Part of a small language model's weights.
Size: 10 layers, MLP 1280 GELU, vocabulary 6738, 12.7M parameters.
Architecture: LayerNorm before each block, learned positions, no biases in attention or MLP.
Training: a variant of Adam for these matrices, 313M tokens, 10581 steps.
MLP neurons of a small language model. Each row is named by its layer, matrix (up: input weights) and neuron, and shows model dimensions 80-143. Each number is 50 + 15 x the weight over its row's rms, rounded and kept within 0 to 99.
Before each neuron's rows, "fires on" lists the tokens most often at its 100 highest values on Wikipedia text that the model never trained on. A number after a token or word is its count.

fires on: " and" 55, " or" 30, "ly" 4
L5.up242:21 47 37 43 59 39 69 79 27 36 39 56 82 37 39 63 57 28 51 49 42 41 37 49 68 69 52 29 57 58 42 69 60 53 43 68 58 50 70 52 67 79 56 44 33 17 32 61 70 96 28 62 61 23 53 59 62 33 74 48 27 45 50 32

fires on: " G" 48, " r" 10, "R" 8, "D" 6, " R" 6, "H" 4
L5.up1023:51 55 52 71 53 13 54 47 24 53 66 57 79 26 65 42 51 41 33 35 41 56 63 60 32 65 55 63 26 86 48 34 35 60 49 56 41 50 57 33 39 85 53 37 47 53 46 74 77 53 58 47 77 49 41 13 48 51 41 61 44 79 27 33

fires on: " m" 29, " |" 15, " w" 12, " died" 7, "ween" 5, " finished" 5
L5.up211:73 55 49 34 43 46 26 52 58 35 56 11 53 87 59 31 47 32 50 52 44 33 73 60 67 40 59 32 53 53 71 45 42 63 75 57 27 77 73 40 56 59 44 55 79 50 56 70 30 49 52 40 65 57 45 46 66 36 60 58 44 45 28 58

fires on: "w" 24, "ash" 10, "ev" 7, "sh" 5, "b" 4
L4.up777:53 70 49 45 44 26 56 57 75 28 52 53 45 55 47 54 54 54 48 53 23 20 57 62 72 86 45 34 56 55 34 69 48 54 56 58 55 41 46 51 52 61 62 44 42 49 52 53 63 36 63 68 59 41 66 29 60 59 34 75 32 39 55 81

fires on: "." 46, " |\n" 16, "\n" 14, ";" 12
L5.up519:33 64 77 71 72 55 44 51 34 42 39 75 46 43 38 38 37 34 39 53 55 59 64 74 77 66 46 61 68 43 70 39 47 69 49 29 77 72 55 36 59 54 19 44 39 25 52 50 52 30 51 66 61 22 34 43 64 49 47 54 49 56 33 53

fires on: " ch" 19, " W" 18, " Ch" 17, " h" 11, " m" 10, " w" 5
L5.up1004:62 50 34 53 41 34 29 32 46 63 42 18 55 65 56 59 34 41 38 68 26 48 59 56 64 42 33 35 58 55 69 75 21 83 52 54 55 47 66 60 46 56 32 53 67 67 59 52 38 44 65 52 51 32 50 42 43 31 42 49 35 72 36 64

fires on: "L" 23, "d" 17, "R" 15, "|" 13, "-d" 7, "D" 6
L4.up644:44 20 39 59 49 17 39 56 51 44 40 57 67 39 70 53 52 29 43 65 54 42 56 51 48 57 54 48 33 99 66 42 61 60 41 39 44 57 43 52 52 50 45 45 63 54 39 50 50 54 50 58 43 40 52 49 38 60 58 47 22 58 09 66

fires on: "." 57, ":" 19, ";" 16, "," 7
L4.up440:43 55 33 50 38 53 46 55 01 40 58 22 43 51 49 42 41 53 48 41 53 45 52 65 86 49 58 44 39 42 50 44 36 54 33 58 73 00 54 39 58 56 41 53 52 12 70 76 72 40 36 54 79 59 53 20 33 16 30 59 30 71 50 45

fires on: ":" 38, "=" 21, "-" 19, ")," 11
L4.up63:33 69 59 59 65 30 64 54 41 27 61 42 69 64 22 42 49 45 58 30 14 57 66 72 63 47 53 50 45 61 50 48 47 57 55 48 75 39 49 61 51 66 55 33 60 16 71 52 31 50 37 67 49 62 49 72 48 81 56 37 10 36 41 55

fires on: " that" 30, " this" 18, "M" 12, " N" 9, "-M" 4, " E" 4
L5.up335:31 53 45 33 51 67 76 57 39 38 27 30 34 40 23 65 44 32 44 57 53 78 48 54 63 59 66 48 27 57 47 50 53 69 42 36 82 65 41 54 38 41 32 64 32 68 40 55 62 44 47 99 72 33 19 37 53 50 50 46 50 48 37 54

fires on: " December" 21, " June" 12, " September" 12, " October" 11, " January" 8
L4.up235:54 37 20 61 24 53 65 63 75 59 49 44 59 40 45 53 48 59 60 48 43 32 48 55 61 49 46 56 29 87 48 61 39 74 46 49 07 48 51 20 66 73 56 52 52 55 37 57 54 62 36 79 37 55 51 48 58 50 28 41 32 53 45 57

fires on: "'s" 27, " and" 23, " his" 20, " cl" 6, " f" 6, " or" 6
L5.up375:58 59 24 42 37 38 71 82 09 55 49 57 44 53 36 64 55 41 47 40 29 41 64 50 64 62 52 43 47 75 41 55 47 55 65 55 44 49 75 66 34 76 64 36 49 59 44 86 31 21 61 68 55 31 43 61 87 37 28 19 35 45 37 14

fires on: "/" 18, " and" 17, " |\n" 11, " t" 6, "–" 5
L5.up337:50 26 30 68 12 41 63 59 21 46 68 48 79 28 40 59 55 63 38 25 39 72 65 91 49 43 76 47 55 50 61 26 22 70 28 48 53 42 46 58 39 32 37 49 45 70 45 49 42 63 36 55 60 38 49 47 55 51 68 40 64 66 60 59

fires on: "," 42, " who" 14, " " 8, ":" 7, "There" 4, " There" 4
L4.up906:49 51 34 41 51 34 91 67 53 38 50 80 40 35 25 48 53 41 49 50 50 50 52 89 87 67 60 69 34 78 35 79 53 63 40 54 64 53 49 39 43 52 51 54 41 36 45 48 52 55 25 61 78 31 52 48 43 63 39 40 40 36 46 52

fires on: " and" 41, "," 13, " |\n" 10, " |" 6
L7.up1170:74 35 31 89 48 54 74 47 16 71 44 72 44 58 28 52 44 46 22 48 31 58 85 54 76 53 38 50 57 32 31 43 49 77 31 47 55 53 56 63 49 17 39 37 57 58 27 28 31 65 39 73 56 39 34 39 54 41 40 43 41 61 47 34

fires on: " " 23, " S" 23, "," 10, "Z" 8, "ib" 7, "B" 6
L5.up334:32 70 53 62 56 58 59 85 49 70 38 66 54 76 50 71 45 52 23 38 48 50 81 59 51 55 29 29 44 30 45 55 73 58 48 54 47 48 88 29 59 37 52 77 16 42 46 51 81 56 56 45 60 81 60 62 51 35 41 53 33 18 49 62

fires on: " Al" 26, " In" 14, " South" 12, " in" 9, " al" 6, "ile" 4
L5.up778:44 39 70 57 79 53 26 64 43 60 19 29 65 65 25 61 51 44 56 54 52 39 56 51 50 44 55 50 47 78 49 49 67 58 38 58 37 32 57 47 73 65 60 77 45 51 55 35 58 34 45 49 60 41 63 46 62 53 34 35 66 24 42 52

fires on: "," 38, " |\n" 38, " and" 11, ";" 7, " |" 5
L4.up1098:30 64 37 54 41 34 89 38 26 55 59 65 64 35 33 62 45 40 45 44 58 48 49 55 81 49 46 47 58 31 62 39 37 64 39 48 96 62 62 44 60 40 38 45 31 42 46 50 72 44 56 64 87 31 30 39 58 60 70 54 42 56 49 48

fires on: "," 37, ")," 17, ")" 11, " had" 8, "\n" 7, " /" 5
L4.up402:62 66 66 39 64 28 48 46 39 65 55 36 60 41 44 43 50 64 51 26 23 48 35 71 79 63 55 60 50 59 42 50 50 68 26 50 35 25 59 38 68 67 55 31 45 15 47 51 64 56 46 80 59 32 50 49 55 52 60 62 60 54 51 59

fires on: ":" 57, " –" 14, ";" 6, " |" 5, " as" 5, "):" 4
L4.up119:55 71 52 56 69 39 61 44 25 37 60 64 53 50 32 45 37 59 64 35 20 49 61 84 31 67 58 39 49 44 47 63 29 60 36 57 66 44 63 59 56 47 59 47 54 21 59 37 47 65 30 78 74 42 62 67 55 50 48 71 49 42 48 83

fires on: " as" 35, ":" 16, " -" 4, " Total" 4
L5.up298:48 73 60 67 60 39 45 62 52 31 60 59 68 66 27 47 56 53 59 58 22 44 60 71 53 69 30 54 72 55 62 60 20 56 63 46 53 28 61 72 44 70 48 39 57 23 59 39 48 69 21 89 55 37 50 67 40 59 56 36 56 38 44 59

fires on: " |" 41, "\n" 27, " |\n\n" 6, " =\n\n" 4
L5.up190:48 44 55 03 21 34 38 54 44 51 72 29 34 53 55 26 43 53 60 61 61 59 73 76 30 42 39 30 66 65 36 25 17 71 34 44 62 38 42 72 55 23 44 55 37 38 48 27 58 55 45 16 39 44 60 62 60 18 51 49 43 49 46 50

fires on: "," 22, "." 16, "b" 6, "–" 5, "u" 5
L4.up694:38 53 40 60 36 69 59 65 34 48 42 34 33 50 62 39 50 70 39 62 49 38 42 57 70 36 47 52 32 45 55 56 69 64 42 43 57 15 67 24 56 47 45 32 53 14 51 49 60 71 57 59 60 77 60 39 52 39 34 69 28 79 68 53

fires on: " in" 38, " a" 29, ":" 8, " at" 6, " as" 4
L7.up541:46 30 63 48 42 55 43 59 18 31 59 27 36 67 15 48 55 50 66 42 36 48 43 84 50 58 54 36 41 57 30 51 55 60 59 54 45 33 43 61 31 48 49 33 63 30 53 58 67 52 35 71 86 31 52 58 58 54 60 63 58 22 39 66

fires on: "," 40, " |" 21, ";" 7, " " 7, " -" 5, "\n" 4
L7.up785:36 38 63 53 85 56 42 44 59 56 33 41 64 45 50 42 47 46 69 26 31 54 58 77 79 47 47 30 59 43 53 69 53 66 42 39 57 00 47 66 53 69 38 42 29 35 69 65 46 49 32 72 68 31 73 43 29 49 41 61 29 77 20 22

fires on: "19" 32, " December" 8, " January" 8, " July" 7, " February" 7, " September" 7
L5.up739:62 34 28 59 58 43 53 63 84 47 63 43 31 46 53 63 60 45 57 52 51 12 71 63 58 57 30 49 60 81 40 40 47 61 56 44 35 80 51 46 44 55 44 33 59 46 51 46 58 38 40 61 42 55 64 49 56 75 65 45 14 44 27 50

fires on: " F" 26, " m" 18, "F" 10, " f" 8, "R" 7, "L" 6
L7.up497:55 31 54 40 21 28 43 52 51 64 66 35 59 43 43 42 43 43 61 59 75 37 64 59 74 69 34 58 40 81 39 43 48 64 99 51 53 41 40 68 60 35 46 46 53 62 53 48 20 38 49 64 75 29 62 52 37 61 61 63 35 44 13 42

fires on: " and" 58, " &" 15, " the" 11
L7.up10:71 36 61 32 39 42 68 64 11 40 40 46 54 41 07 48 59 47 48 55 43 45 64 36 78 57 70 63 57 57 46 59 32 63 43 64 29 42 55 30 48 68 62 61 40 37 28 43 61 42 67 72 47 33 51 44 64 32 36 37 13 52 35 39

fires on: " or" 32, " &" 12, " of" 6, " De" 5, " et" 4, " and" 4
L5.up251:21 43 22 30 47 25 49 89 25 74 37 55 50 19 32 56 64 47 46 76 74 55 77 61 58 57 50 61 55 45 32 53 21 53 62 70 29 30 74 64 38 40 52 40 32 63 47 54 60 60 55 48 77 51 55 37 53 46 23 34 16 60 56 53

fires on: " and" 43, " the" 22, " &" 6, " a" 5, " or" 4
L7.up540:50 66 49 39 47 34 75 55 24 45 19 50 63 62 37 36 70 54 56 66 50 41 69 52 52 77 53 43 43 42 54 49 46 59 40 53 49 48 73 47 33 61 40 48 53 60 40 56 57 61 35 51 44 17 55 47 65 50 42 25 09 72 64 25

fires on: "," 43, " and" 22, " the" 6, " &" 5, "ran" 4, "he" 4
L7.up1221:84 42 53 75 71 51 50 54 21 62 48 65 37 47 45 78 55 67 47 35 21 44 62 37 52 62 56 70 59 63 52 45 47 74 57 47 47 48 69 67 44 70 58 39 22 26 47 55 42 51 54 62 62 34 61 35 52 23 20 45 28 39 44 27

fires on: " de" 32, " of" 12, " and" 9, "," 6, " in" 6
L5.up530:66 58 32 65 54 49 72 48 12 82 39 48 56 44 13 58 45 42 66 51 43 63 61 68 79 57 62 68 62 61 43 72 42 60 60 54 31 35 52 15 69 52 46 33 33 41 28 53 62 68 57 78 83 19 34 37 80 30 28 14 34 43 38 39

fires on: ")" 60, " Gold" 7, "ography" 5, "board" 4
L4.up653:56 44 46 26 57 46 53 55 69 30 64 37 73 70 64 51 53 36 31 58 21 36 79 82 44 68 32 45 55 45 56 60 50 58 42 40 50 56 70 52 79 39 27 54 52 41 64 41 66 57 72 58 62 36 60 52 64 39 71 51 17 41 33 49

fires on: " as" 25, " –" 23, "." 19, ")," 10, ":" 9
L4.up105:71 61 70 67 69 58 35 29 34 42 55 44 51 53 47 48 38 51 50 47 20 55 45 72 60 55 61 59 52 56 45 39 44 65 33 40 62 48 59 68 54 54 57 55 67 14 56 53 54 50 44 65 44 28 54 70 62 41 48 54 53 54 59 69

fires on: " /" 46, ")," 13, " –" 9, "," 8, ":" 8, " -" 7
L4.up542:52 69 65 52 78 34 36 49 25 50 43 40 64 75 35 44 52 56 51 35 42 46 39 61 40 63 57 63 47 41 65 38 60 63 37 36 80 19 49 66 64 84 40 42 68 27 76 58 56 61 25 86 38 39 54 63 47 72 54 45 31 64 53 45

fires on: " " 44, "," 26, "." 26
L5.up627:46 68 48 42 77 59 61 62 64 56 69 74 47 43 54 49 41 41 34 44 32 46 78 50 57 71 65 67 49 54 46 50 35 66 42 42 54 42 75 42 61 27 46 50 15 32 49 48 83 39 36 51 42 47 75 46 48 66 57 15 35 37 39 62

fires on: " " 40, "born" 11, "," 7, "19" 5
L5.up234:54 68 34 64 48 53 78 59 63 48 70 46 59 63 28 40 43 36 34 57 50 37 68 95 47 70 54 58 33 63 59 42 49 54 63 24 68 36 56 30 46 36 41 71 35 42 55 74 81 69 18 50 59 52 70 51 67 66 36 53 44 46 37 57

fires on: "\n" 29, " |\n" 28, " |" 8, ":\n\n" 7, " |\n\n" 6, ":\n" 6
L5.up1176:44 26 41 14 31 51 87 56 56 46 70 35 57 42 41 60 66 53 54 79 71 54 62 61 56 47 36 22 51 76 43 49 50 77 49 56 41 37 80 48 46 27 42 63 42 42 61 52 73 48 85 37 40 40 34 39 68 14 52 65 55 31 44 59